config.yaml
n_layer: 8
d_model: 448
n_head: 7
n_kv_head: 7
head_dim: 64
d_mlp: 1792
vocab_size: 3666
activation: "gelu"
norm: "layernorm"
norm_place: "pre"
norm_eps: 1e-05
positions: "rope"
rope_base: 10000.0
rope_fraction: 0.25
qk_norm: false
attn_scale: 0.125
bias: "all"
tie_embeddings: false
parallel_block: true
init: "uniform"
init_std_qkv: 0.0204
init_std_o: 0.0204
init_std_up: 0.0204
init_std_down: 0.0
optimizer: "muon_variant"
lr: 0.0151
lr_mult_o: 3.0
beta1: 0.93
lr_head: 0.00702
grad_clip: 1.0
warmup_steps: 200
schedule: "wsd"
decay_fraction: 0.616
decay_shape: "linear"
final_lr_fraction: 0.0
batch_tokens: 262144
seq_len: 1024
doc_mask: true
train_tokens: 1389000000
steps: 5299
dataset: "wikipedia_en"
MLP neurons of a small language model. Each row is named by its layer, matrix (up: input weights) and neuron, and shows model dimensions 16-143. Each number is 500 + 25 x the weight over its row's rms, rounded and kept within 0 to 999. Numbers have three digits each.
A block is one neuron, or neurons of one layer that tend to fire together. After each block is what it responds to, as a language model described it from the Wikipedia text at the highest values.

L4.up345:509459471510462476534483535513498498529541549486456507507560514561477485487499469484505522517534570467502453515472495489479496548478488491450494499522506527517496483528476507516497496515504500483523471520485483497509544541487503507442496450490513484474515471518478481476495500522489480521489508513504502465507520515468504468512509504462471490502485482508482503497512547499489511495532
L4.up447:524486485485491518499531507468535476493455528510473531488510482542476462538494487492484479485520490513493482477541514517499518495512531494550500516483504518461504515451533514483508576446529516491484470474518480495482512526480485554481498451478498478477496509458501477496497496532512484496525480518460523506514511529498479517533506444471528527490501508471509464514521526474474526460450
L4.up534:522478519509483485497525495485517458480509509479510534462537494472541501477496484465506542531549522503499491499549500485538529480552479514487489517505505460486503472485564492525546500526499475515485469490511469502492469532515476486492499461510521516466524493507510463485476498503499512501512450515477524539521511475469511443512494465497492502513485529541490509474549521469532493526496
L4.up613:533482497493493513487527482528505502464482491528496466478519523533455509481540427500447494515513542507437456488502564527549508543490501449459493502516533472489484550536512502467525507538494482457506501492513465494491519515490482552540513430505543477458520496468517477512518481480489500492498499502539505491554509485501499472537493460563453482501545499507448478516511461510499470540507
L4.up1350:503517492567459504535515504504522488532531514513482513451470522495511537495498455520516503526482498502536519525522511508478514478506503509488459503536519464500482529504479497532508524490508502502523504499452510473514488517472497508501540525470487468512547479482481497509489487533528526481510459503512459497511507527449512442490480485503456473496473502476438492532490479548520484451507
L4.up1564:496528461523489491493516512509508503513532559527485494469509528483505497451481459512484516455488500525482463527453536457497483494491517499477502519511504501514504491496506500473497454527509543479481511488473489469486518544515551520501491486508527474490479490481577421510460506499494493494525492559512543485516481479524490451510550468478516479521550505498515505518525498508502499484524
L4.up1721:570471551494500522495450481449503466532548522483512496522468498502546512519435475545492498551511505528527503508489509508531460474502518482526578472535491521478506522498481539518459512505499529459518492531472494488504500477500546513463485494522499468505482502450486474538554485482487516503456502491517478504507496537490526476507492488481480488519480518525502500483498479487490491470526
L4.up1744:459505489468483484503478532493489493465515484526502436483503496513523518519489438550491514530471538466509496483494498502556478533493531486503518431547545512513508515431538481468472519524464512511486519474457490481507519485499509508444550489510490510510499500473488515532493525556528523503478504502444471477501482477469533471487524488463523532510481490506480550488506467484514501527510
Description: Mid-compound continuation pieces

L5.up789:468513518488489531518483475489534526467512557512519528521503485506510499464513509506513494519518535520476506520526465476528490493503510504518501570516515503540493493524467506513516533513461508499486514507491505501511507507467465529486499544474499511523538528462536520464471517483456475516462490523516463504497488527489506506504538512556564492503485492533544510520497468502519510505531
Description: Word-joining punctuation and suffixes

L4.up160:538502481507498534485510493526493515475500487497495500469495513503512496478475536489501552501548542470513527535477497500474505552510524484551486512524489528535499512503497474442483476487522510475476515481471501476452470544499480504474539447506489433503504487503467532473519435477465507548527501525523482522512502525501479525505511487505481485518489522475459502513481526532471497538480
L4.up310:492518507450475476505516451487471530520508469488484477437491470518533502484495476506489538471502485491491530443489454500508487469513476538522511442491492478534492511487534519482467542504528526494528460484469524532534530509536465516513477530508479455527531503507499512473478513501492475483482444495538524517558525501486501491526522505495475517510536500528488477500503514436470472494501
L4.up642:492514514497547497524461537486509509553490525490497521479476506513479500519481475533510510522531497512484548488583489477495485490458485476514541513515504461493543504479507491540532536492494512517490495557450487519498499442521463514485504510426482495526500511482507452481533550478511500489496500489505526511498523507454515432487537540515478509532510495450484489482470496545509501523486
L4.up816:525507522506470541495449490464512528487457485532519491462480526517479455533515503496482500485497478522463520493506481501528493487497467480503506502481503520497497521514475539502550510469486473522519534469465484490491488516478517520523480472544489497546523501500534503484513494496480515489545503532516493495519501515524491503506506478527481514519524485556539506526547479490485517524504
L4.up1092:512538487493495548501490458525488515510514532516497551490550492466536540513491517466521491460502519489471494523500499499473518518535521482468511515478500475479500490493528469521548546524454478518487473514501473520480521537481488497519482509510480491486473470471516537499512527480515515477528530519469479513582517501496499513529503444538491508465429552522477484523475515466491537473475
L4.up1246:512530491505527464471518478501507485499503541504486485537474517491502490492568453479525485473539517466544492542491475515539497504477556485496470518516517515501480522534546503512501490532544508497496495495454501501469458447446482520506465509505503469469490499529520507466521499518502518457498505542483455505510475538499505487476498496503482527511508485462516464528527488478451494489485
L4.up1422:495493458500487534482513475453456486483481507491538481474472506500482498495499480525493503445505502441546495518483507438539491503502497462508459526471507500487465448552504514535474501480478495493501470520496504484489510540494510523487515480505473504519478469493531508514520474518505495499499492485529477507533486453484524520517513528468506531542502495523448457489509466505510507509455
L4.up1766:516489456492472512466486505509516492493533506518498484511506464508507468492437474485523491475505499485491536467528543516511505546508516546505508489476487535472483514517493549460448516497527517496505540528435496466451516528570502507474485487492453506549491513501513538473484525530470478517501490473487544508498516548497514493468458485473462470516491477512527479479523478473497518488481
Description: Mid-number digits, word-piece middles

L5.up200:508500554486485489493478484485451474528510465499457473517496461464512518461469497537507448511521503462494502522527505546523507549510502518523473468517503498476486536521528476526515466488539523529479554525467499458487500504485478535461517502494489499456478488508477494551539470528507483473504485487486511502530500495500509517510477448526524460482529533481525471524472510487500483472468
Description: Leading digits of quantities

L5.up1208:463505478517485477525527542501470500490449507507483508526511545517514535529460499486451503463498511488503476466479502500492465496509497511511522490491451493534502576521524523493510483525478512478485501498505480489491477535493556492506492453484472511482480529525475483489512495517505503492512457541462527524491506482460496485488529520484467458502509542493499459502471513530529506518484
Description: Number-ending tokens

L5.up749:491555553519528486491469502512496525475514488478507550541523493482499506482513501470534504539548512504496493518506511519580436526489509494513545519484535454462545499502439554514496543509493498472533528458476533527535534462530531500535498509461525490493514488509494527553503488461509519490514495427443511486492495505478499490499499528513513502495481521491459527516512462460525525483485
Description: Abstract noun endings

L2.up206:535495508493475525497508550497497498491500526471541506539505523535513525472479503504481478529497522517529485522509493484534488464481525552507497550516497424455486552504514461464457472474526520486517532516504537495514440544522518513482486514500502444497514510504478506521513483474510531521509476501438481475509467478503475512501475495462470479492483496495455461448474523518529527503480
L2.up263:482518534519475546493521513528498478481497551472522461522521513526538517568551470468482477492525533480451496513498514518474469508510507503472455480522511501499525532492522447477511489489505535477511497501444505463495536498471525513540492484494522479455509482471516462509497487538471506491491512476516507501461504503457458463461562489498488476487506499554512525485524473508519494513490
L2.up641:512511529489504517492503489450524446485508520535513473527517485484498489531534513493520447525477486536478483521467521509541466512541552467519491517507559455464512452468464483494477514475484530484506518470467498513515479489567554501531509520551507499441508520468460475521485482518515507482552524485457549489532507465450508535507510487481463464477482446476508478515502488474518490509474
L2.up847:521483535474506498499512499552540522503488537495499534495562486476498490519567440502500497517508506504501544481486521463545523502503534516468510555503521491484511501517517544522497501496518497451491517506492421520480507465540466532533505496566497489503531524549502514502511472472467503506494495489494513478497526452480524479506525534494517508473470475516514496505488518517514492500515
L2.up1332:464500468501508502518526494510524476518479567489508516542517483496502455520531479512443477518492504510522475496527507509517463465488522455516485481502548485489520507528492502503533542509509496553476493521548483512539509484497498489546529471491466507468509475500484470491489460465467508477511520510458459471513520512458543518519511524502492459508494511522560486527494497508509538495540
L2.up1444:533463496481525477506452551456524474514468538512484494555527483488492470481451491526491526504492532538513521515515550476520513495498477494524474559487513464481492480528486480500456516521496505546442510483472512536477489499539522519510491506507523463482503464503473476540547520449486492478532465520468527516538524490464529505478544492472484498490524467515512534507452529467517544550515
L2.up1670:577480465521479517483498506456499534486469495507551525502511477511486468548508535469506429473443516489553522476455475520532479485513508495507460497448529474534540479526524536504516495434522536469521510492481507487486476514508508496478526480491495532452499522519500503498530479497495517550516561510482526489519498486490514517496518520519491487546475489493536458475525460474479469516453
L2.up1725:481540540503518502523480500501499482537475554486515497494495530494574493520527534491517457512467476506519486448437525483529471528498517510535481460470487503495519472523512480514438540467513483454471461452499530511521500492497515482469484491521523484502492495509502479510503496504496502515468473448496458511503492502485513471479486504488473509507523495502485472506513494529485532493466
Description: Plural noun suffixes

L2.up426:507444494461470510466534497529480512507511487455516525439507507502463451464491506512513509490488481490465503520503513458512490477514513525533480453507500492485523500498458495494477523470537523476495500492565469494520509487492536517491519544500546526457515492530518518504475499493500530511529489531543461487497552495474492498478509493464546532551499504560524561517457465517521525507489
L2.up762:512526449480503507505461499549561527476519507503507495466475499493506501504541488512543470550493497478496546517467496519482477539494509514533519482498507499517515487480504555459508517512450483476474481503492509516531498511472497523497526517508492470496500499514517508550479517454512506473486505562511493507516468465515517533490511521522499489532557523526511488530507491474469501504480
L2.up958:515535483496479551502467532504550449499514478526522495495528465497520492521489468500532505507494535496483494573521470518509483522509499535465500515493537468516527479477474496525495516470487511520492499486471501502507538497511510522502491501509518530501586539546505514536489478486522510461439479523495467500505448498528501465501523525516451485511520504505503501461463510537521502519516
L2.up984:529436484531493497530499541492527554529448467507507506498511450491485507489472544510501515487452534514498442551515531485493525505540503504491489512584461481535502497521489518533523480486530510508537524536525523469494497518523495465501529545547450492519523479521511510499510491503521522455503446547467510477468506490499501498491501546492525470477461486506503484481542484501510511506477
L2.up1114:486522497509525519521546504541487497517503467506471537491516500476472493511512514474499477509514521509472476545511506517511458510531520457485552498525538463485511495507484515507492467506485501484489554468484468501539493520493487486498543474516474515500507534521522527482465508494539521543492495519493505457558445488488532472543496474509486533549504508476513501521488471500507492502511
L2.up1140:514475496528537490506513543496501533523501513534476526505524453485522498492519493485512516476488511524450506519518492500522526525491510504526513499538483477486492466460519481511515571510507516547459483533492532506513500507487490479490517494533497463514501465487514494506479527448509501533505514551489453502479512483499518528545509492519431480473475529528508481485479495481454485552524
L2.up1586:503529453494464481482519508465513493517544483461456511473523523489480523486470512486536517500492505534482473531514486548508507518475491516530496445497493491497506493499450520494490507515509477537540522532467491475512496494526496528493474502489497504551514471490500532511507507478487458439464504523501475447506482482494506503519510514495493517486507511488516521520498488490528493530523
L2.up1595:480494488521506517541491488484517509473504490495505513477514498524483501500520517488548536477502519532502517503499447480504488543503515475480495504515501472496461530449446491505476491447480520469535464508507463437519490468535480517496497529519498486493514476522531509525462476477525471478500497518524507552495499544531476480538574484509558515487525561502528542488528473513476480488541
Description: Ordinal and number words

L2.up21:465481553515505478481488473490508506454524477542533532508500470478478485485498527512460519510515489518501517481513480517525546508536511518489523483465486485456549529550548477480461493535493503518521502532497449517505530532542506495482506497498493512524467503496501507544497486486524495494455555506475465504489486501471526522493479493542551470491509519511455549503541444532493510483488
L2.up26:460482490469515485474536476506506479484517483501567482486542499473495507473491528552529476503485518495462549516518521516450501513483465496508546493455457516487557481532503475482446527494474508511523474511486492479485485509521490490506473495527516544504479523510528500530521492491489542523496506491499491525492508528488486507530492467470515481467483498531520489494500516527525524528515
L2.up123:499499501507468532452478499514474517508520508495532465522527514502518451467509477525530465474532513488492461516542541542493468469526482446502533520433477484515454502519516537501526501457507514511519530513538548485487523479527536506542530496474542522451516528477505472497436512531505496527505490476518505514483489536481495487483495488491484533490524497530495497479499540531522482521508
L2.up576:463521518470492561490494545501493455518489491493485479525514515524488514521473472521549490500511510506467522512506465572529541480441526440494511477497486481485506521502570480452521512520464514486474519502486500496515522489527478481482440449511457516488458524462531526545493513502525482476454495510523481500486488510519487512520480478477527501497511481534496513531523483495536490510542
L2.up691:487508524520493527436479487510481468519518485513504476551504474519474541519529485543509482516470537514512490503479539507508473471504541519493457474485468503526576509496544487523500551528504480497472511495469493480530541511512497483465472515503490461505527525506493506478537525477496517510496496505468495501480486509543466471513466510494507480491545499502540531516513480482507502498525
L2.up717:523502499519523552489493502453488480469528487475578506522522493523475531518485520508515473506498502459498519507517456482482492505495513467497482476492507514489513505494527474478509459534474500504489496497434531537489529525512538498477460459489530519510497530515501512489491456511503522479482517553481521474451495524499509520523489504500472536472476511520538536508514502463535544519527
L2.up760:497506529505510496527538508503465507492515516484499465509478483513502511493475493494491482457478550511517501531522508532518498497479489503488544504501513451534472500490505500489507510452503485488541498483535554448465472526533459511429505509458542498506507520497474495483476490504443508500474513483477486497502514482463516501467475485511504513478540484507537549489499529498480506475521
L2.up1057:502488527454483499495449504495527466504484454493493522508441502458479497484514553552483461488490554516483493508520510527501533518492496500521500491513473500508584467480502453557498470538484507518504528490491479494476503448524519517515476474475421513487470493535513497565505505497499471515506513483514489539447495543499519519540503475473520494516495507488494525512498469523503509527527
Description: Adjective-forming suffixes

L2.up172:536472438520481496515522478519508520530473505493483507471495503550495508529522474501477530552497525527501458507502486514520489489517581498537521489541458519504545492543526515491536462467525524490490507491525477535501490503502509578533533423530483509477486483506473496429510515491512522515528510497473526479525493561508531491476501481514488494480544475482498496517520454521474485493511
L2.up663:517522498521502549495471492515518478488514521470513471494510484500501503479510503463517502460506516477526529473543518531508526497533499515488470465504543537468470447545556479545501481522528521512501479507514516521486464507426499506565509465468520506521467436509525524491458501489510493490522487471494475492521500489499493489502522499498511502494489516529475507495525507479522506507488
L2.up811:490511475533523495484509478517510549471483507486500510495490512525515482529530539475494507471478512471504535485524495532500478468487518462523505510537477513531513472520504484542517545470483505548517519496483487542493499523499488498467478474457481513538477493483498499520514469506584457473536507474475502503447484509447489500502504510489495495505470510449478480508479534500432478524508
L2.up943:526521502523505496519481494467500475498517516459500520524532470527468459513532456510480499512515536504490493526542528477539525457529491509495508521527486476538523502499519474521491488541534461534483496497504490526512494493505511510476513504480482456440517478502542499479480511486518530479515471462445505506449520540499461497490518492457473470513483535502497523557461518504524499478536
L2.up993:499517504522448503510501500523531496443525464465487498527527514474499482507499520537479480465521464496506502476518521521535523470525502419490509516479509486517459484501539474538501478481540517470488486503540515532504536474496558537514478466508520558532515519484460497473494497475508486500508484534492507492477517483469480523517439512544502482481475481494503483489502512484490523525552
L2.up1078:520506495496506505525557491463532489486492505501503585525512516510475510499485520506510537525508545489522500512488528510499459532528499507519490476507500523476543494483527530538462475509498492496491488496489485514490508511493505469492513514531528483512501484526479522458510465479562506516511516493482505513504508482518494523496502482495515456458508484477487491530492548473492485476501
L2.up1431:469478518489531490490504518517499515498493494542509518535520520535503498475532485497515548497452505509556538490499493569500478460503481504486484473517483471462482440495523524513489474518495509503452488566526476478538517480516508479490551472506516475516498478461514517485500486509494491494505529541511523483543459546500500492456546488535493522500520482512490468523480506490506504508476
L2.up1533:515485499465498511505519490498514527497514508481520517495500518533522470494508449496511512495532580468475542491459473462496540463515527487512484489546504521500490501543528483498499500523497491492462518515511497508480493483509513506522512470503538488456464497487514527499466491501457506507493488533499521556503494510510523508493527510485466476445495495477520504526462507505493534492463
Description: Decimal fraction digits

L4.up464:502488513503484509497461534489519529502499478493528522498489538473526491499512488493517501471491495494498528474464536471473461557516510470491479519483505519468487477537530529521526486501510547545536481507451429494492504541547487529504505484514543501549432498523478512508507513506514511446503487492498509503487506474448541485501514455456455499519488487526542485536524533437467523511514
L4.up512:473494500527535522504481528525501516486543502487482511458481496505521505484518498546474494479527458512473517496465502469472471514531484453458468532473473507494498483510492514476527512529477539505490471504492529527526486506494543482540499488501525532523488513524518566520490461509488525457474518550490524553517502488506490487535536448489510454465524455477496523483543501528506486483517
L4.up645:457492535502487478516466511473529500511528477506498488501522494527556469468450461542523514516432460539462468542492507510501491489527483524530488491460516516506558500514528502486446482494531528410547482517506500520481498507517483483487516484530492468520510510522508464505486490471480522494504479489493474509523524500508472521501510490489430494502499489526518504509504534471526450460472
L4.up1183:501516536533475515564497539523520488512505502490488470460492494540475509498454543469494518499459526488521495533486500502478508495482498513520544455496501506419518514525496546524494491548496457510501426513502493500493535517475526470478531463485532480491533487494506495547507481453471489484448480496492486532496474488505505472528532468477488474524494511482518500488513492471537492495443
L4.up1340:521449448525506539533498517516495493474489490481492485517469476516495497505515488530496478510480503467495522489511451492528534526518512531483512515503510566505532526513499504508489489532519466471509497501534499520507510477527526468500531503515502502518512501523508501496521475514500515460505496458458476506480476493459526483504513484492486515480502481491515518516520518496507491487504
L4.up1451:500515481504539459462505490558453519530493543479502504494512494483543501539459498508573530489466518487516519495514485559527469539513461525516458496477501520446492472522465534489466517481422483537492471488480480529508529509511485483495490528503481556531551529503485488492515464465496501519505477489515481487512486503459522508512497473490473505509486510555498486540474485498494459513494
L4.up1727:506438541492505473527488502511469525512501521503500470499500503502458466521501471540540485485442487495467477463518531473502469496500536495499475513531539502547524457479529502523534491487512474498485475504539507466502493538560510555537458493523494504497543448491454517504520471463467480499467470519517488429497502448457515498511538456497504495505477461562510483513518511458478503472531
L4.up1767:557498512504483501482502476532524547508490506494490488511510514488527495506489508488470490504511523476517510503483532502495483490525497474516529520494515459495517442481507465495541444517543502491491531505531436500542486525483477511519509503534503509534511479500498480501510547511524568498520483515487501507484466502528526504493427449470520501501516505518513475518494463493533503504468
Description: Number-following unit tokens

L2.up119:497513510523523515480475504499523481529499513525520463504522489479486475499552478501487494544498496461514504462522474479509487476494558467454477564492463482506504482515466489520535437516445448511481524535530490498522485508462527480482489479476514539502505530453458506450524489484546522536505492488517517531522508521513548507443477527512499536484496465489463500497525506526494520480559
L2.up322:511511532506502557488516492529485500524487465523526506484491507527487521520507457557560495487515496524467533475536478457467498479500512498504515490494471500466490499510525496538491544580526502518473470560488546501547488488504478489493476457482504511470486487477534524472474541521513477527454481508480470497493527487483519467497482487507487474498548477470510520490462544549489506482477
L2.up572:524520480492487503490525476526496476449501525493532528479506511466491521482479465467519514535493531481537488481516474499499508536487533497486496479513494519528479521479516449531546492532515493511485491512527531491480523489497488595458456518469488519454499453536449504505518497480447488479488471503510496512541442495481528440472472497469551473518478504518517485505542555507497496457541
L2.up621:493523492510483521519505500509520500491552544492488493500531487462513508500529446494555539512493504434503523488495492471518584517464514492517481487512523499524434561517504462529479475562464496535470490550494513512528486500455504544486509511486511506514527490515491470466511514448487511532490473497515488482539515487447467479455486504510547456523496467477459486507535549496508477467518
L2.up675:508506535463521526504508515521517531506486488500489487499517487505486527473493460479506485470504493508516480482432492490488551475516532506476510498492452446489488548498528449544486520475544493494535482499423469542523552490503461578519503497465472473484499508492460470498502489489480523485450478501455475485511461457498527530511471493495506517497575514467468517505501549527540506501503
L2.up796:491525506560496510509551524528517495512525489497513511488513472495533482465506501502530532500507478535462500490510492554509540473483525505438500464522532471519504550485532487497527508526506513539531497495509540472486473484488532498477524488530509454451461501445512514493527520442498483489435504467500489487538501465485470513478522519540487494481538535496470486501517533514503507467498
L2.up1196:440516491465518545490513545528487489502510515486480506474523431512561486521492514529499494502533510523504484467504490452527519501491528513522441523515496493499523509485502500547482531500504502510473487529523492522517481509520491496464473483507511502531475532512475494500520520507514512511503466467495525510511518487507519493496494529503543471510509488486480491489480543497516508495546
L2.up1652:479507531486532511499496506507475486469558496490532511460541509524510498472500525489549523495508522488476488549470504492485467494499482494511518486533479532518494495469457504548473545540493510524511530504536554494543471466517543514521477510508510511530535505480488458465524560501521485455468504504490489484476491532490511501507505493495529476502515504488491520522506502521563513468500
Description: Hyphens in compounds

L4.up92:491556552520527499516505513482512495512505497490529490545516498525454441421513516489545530474496500519537516529513500522450480456501519494517555472491512470462532455504450527529495474454456530483523476473526518475543496523493518519522498529545495502513529510507478544512454458485486522462550486484455525515485477440477525477493520483516512533507520510559482504536478507492502544482492
L4.up103:503518499512485497466485494437534483527471508467496508507468469513495521474503491478511528523511456480517520485504517424474497475495506496514525507508500512520512516461461538528522534511444462525500529462492486483517511544525523503553502515522544560466497523500513485510518512475506537472496459452470489502505468496523482514466520529487485510535511505503495505499481526519526504508509
L4.up249:488548516514507509527481474500485482496470513510530467516482512485511502511507491527513512525498481499473516558484494456549535476489516502560525483501501468495470503519482473504459538483522471510506530456487506470552503519515496477541491461500511570511500486512502510509506508499460499507500472488515476524488474517465492485523516496455530485525526516521516505503539507490517514531475
L4.up418:505497481498509496476498486495457518467530485488484483479467501485502512463439528496551520470478536489453540483497500471519478480479541485515495442500532513471556515520491490487514493491510502500492502526498538478523531518517522529493483463489488493542476473507476506510507528481527491528488485485513517508500502511535494500480508467502483470515490506503506528516441482513540493528481
L4.up667:502501533559499531517505444488523460508509474508538497493502515512500466499494551480518492486506488475495517488517520490481456488503514463487521480484509470525499542451472453488488535513500468483509514501520534489599467459493493506543518489485528517497481477478468486492525514465540500518523508474500471525527525554514535502506535476537485492490499463517458527507498475505490515507424
L4.up1070:482550541541546515479501511518497476516485543496489507576498485492492479446502543483540521473482500486480549541464552469528489469485513518508553515497495495479482501465435489558431490498479505530530494479483505489532456503506488484532532492533475511502502454478474481516490450468506528525550477476465516540475486501466471510515519478484476490504506465477491521562518506480519508508475
L4.up1228:497525497538504466458481491518463532499491496478446452482509483510489461479515528477515545518488474443477540487467532472491450488496490517485541479498499471510501512485520487526507496468483489477519473510469490537538492514505524496479484516488501541525511492555465520500476518456549526519522492505512475486460489494469503495475509539498518479526520517480477481486542499469489502502495
L4.up1286:487539504514468507469464496509490472531530492501465472525468447491523538485516544526467533482470492500499488496442465468521480466524522526478537469517516502509472518432527480521456514458506507515482489481512504489574501500492476509476494500464496505513496493494480519508469494501516526550505501466507534482500481480462504467551515494479504489493483487522471524540504522524501485475501
Description: Abstract noun word endings

L4.up52:467490487505492481505448527512484496483438525526482515495475521506524515491533468531469521496464532474519499499526482493507530480482451486525543446493510514496505522520519545520495518515501495508514557502519495496513523529520476480512488455519537503507500487477459522556477510499532542496504506471513503520471491521467539477512479469470502480537568476512448488462497463518498493514502
L4.up157:504483506530505487538459492512539466460503491464464500561444507505481555509546493549473504492516513459500462516527536512530503461504535456490518463519449502514517523502515516491486499509499502502542541480509486555480507486511496501521490490483474458528537505485499467565534518499557501509528528455509504553480497462493495503493514513477479490493495485481464494532514506530512492485527
L4.up311:471503516540506542499462476457512491502493511560485456505550531502451516487484452474493515506452551486487509498483474475506504499476512501507498508547479513481510486483481500505501497528520507484528514508518512523480558471475486492491499459537453521462547456514479478538491529540467477533514472513478502503524489525463437448474528491522496512516483527487463520530522524512513479460504
L4.up792:528504518497530475542486513489506485487493482493486439497493527544500497499513475536478505495502523470488467559530523550515504505474500435514498462488505488497468528515520496505528522518520513497502534535488460465485528567482486523479482477528503537486468568482509529569495488532491551488481543517498486512482533498487492523477522472503502519527558491485524515536514484490510503469526
L4.up833:488506508502470517522564513503481520514482464484483488487492537519455485496524469503500472530456469506492447510537493520516453489464478506534472475510490490493524475459472512510450475512506500488484516470475534510557478519497489544484511510484496494471510496469496573512472474498452527477498498505519535496560516490485501464501480481501528506498491475519504518503494523466495510509524
L4.up946:506479492486520524540475512507501505503451531567488513526503504531466513496520466511523521476489539498512519509492462498530524523494460501510514521482494508490483472522494531498511488492514481489476487499492478493495566511509495500516492481500476516500544502515452510526503494526458468547478480475510504510512513455480502430485514509533487514494524544490508510505502498515507493469522
L4.up955:544521538482488512516522513493523484499529491486494458493557507537494463504539523521503550531482523535499502540501461518490514510551470517474522506477496456459497469496550510515482535482470514474509486488514471510526472511545502495526469449474521508457481550487461471536494502488516506517508497516490542501491505469472462487434498511516503495499510509471467508512482514504512545503553
L4.up1577:505528499504520500546496526474497478489519493474510484522485528507491483490528516536484493515495476501497516520545505520484516520475505469515487461490454505456500512492530500504484517536510489537519519497527502506512507528496499471491517446525522528473487501480508526572506503525530524484490515502501489474491470537505458528510495451488496479482556494496462514487485481479542499433514
Description: Adjective-completing suffixes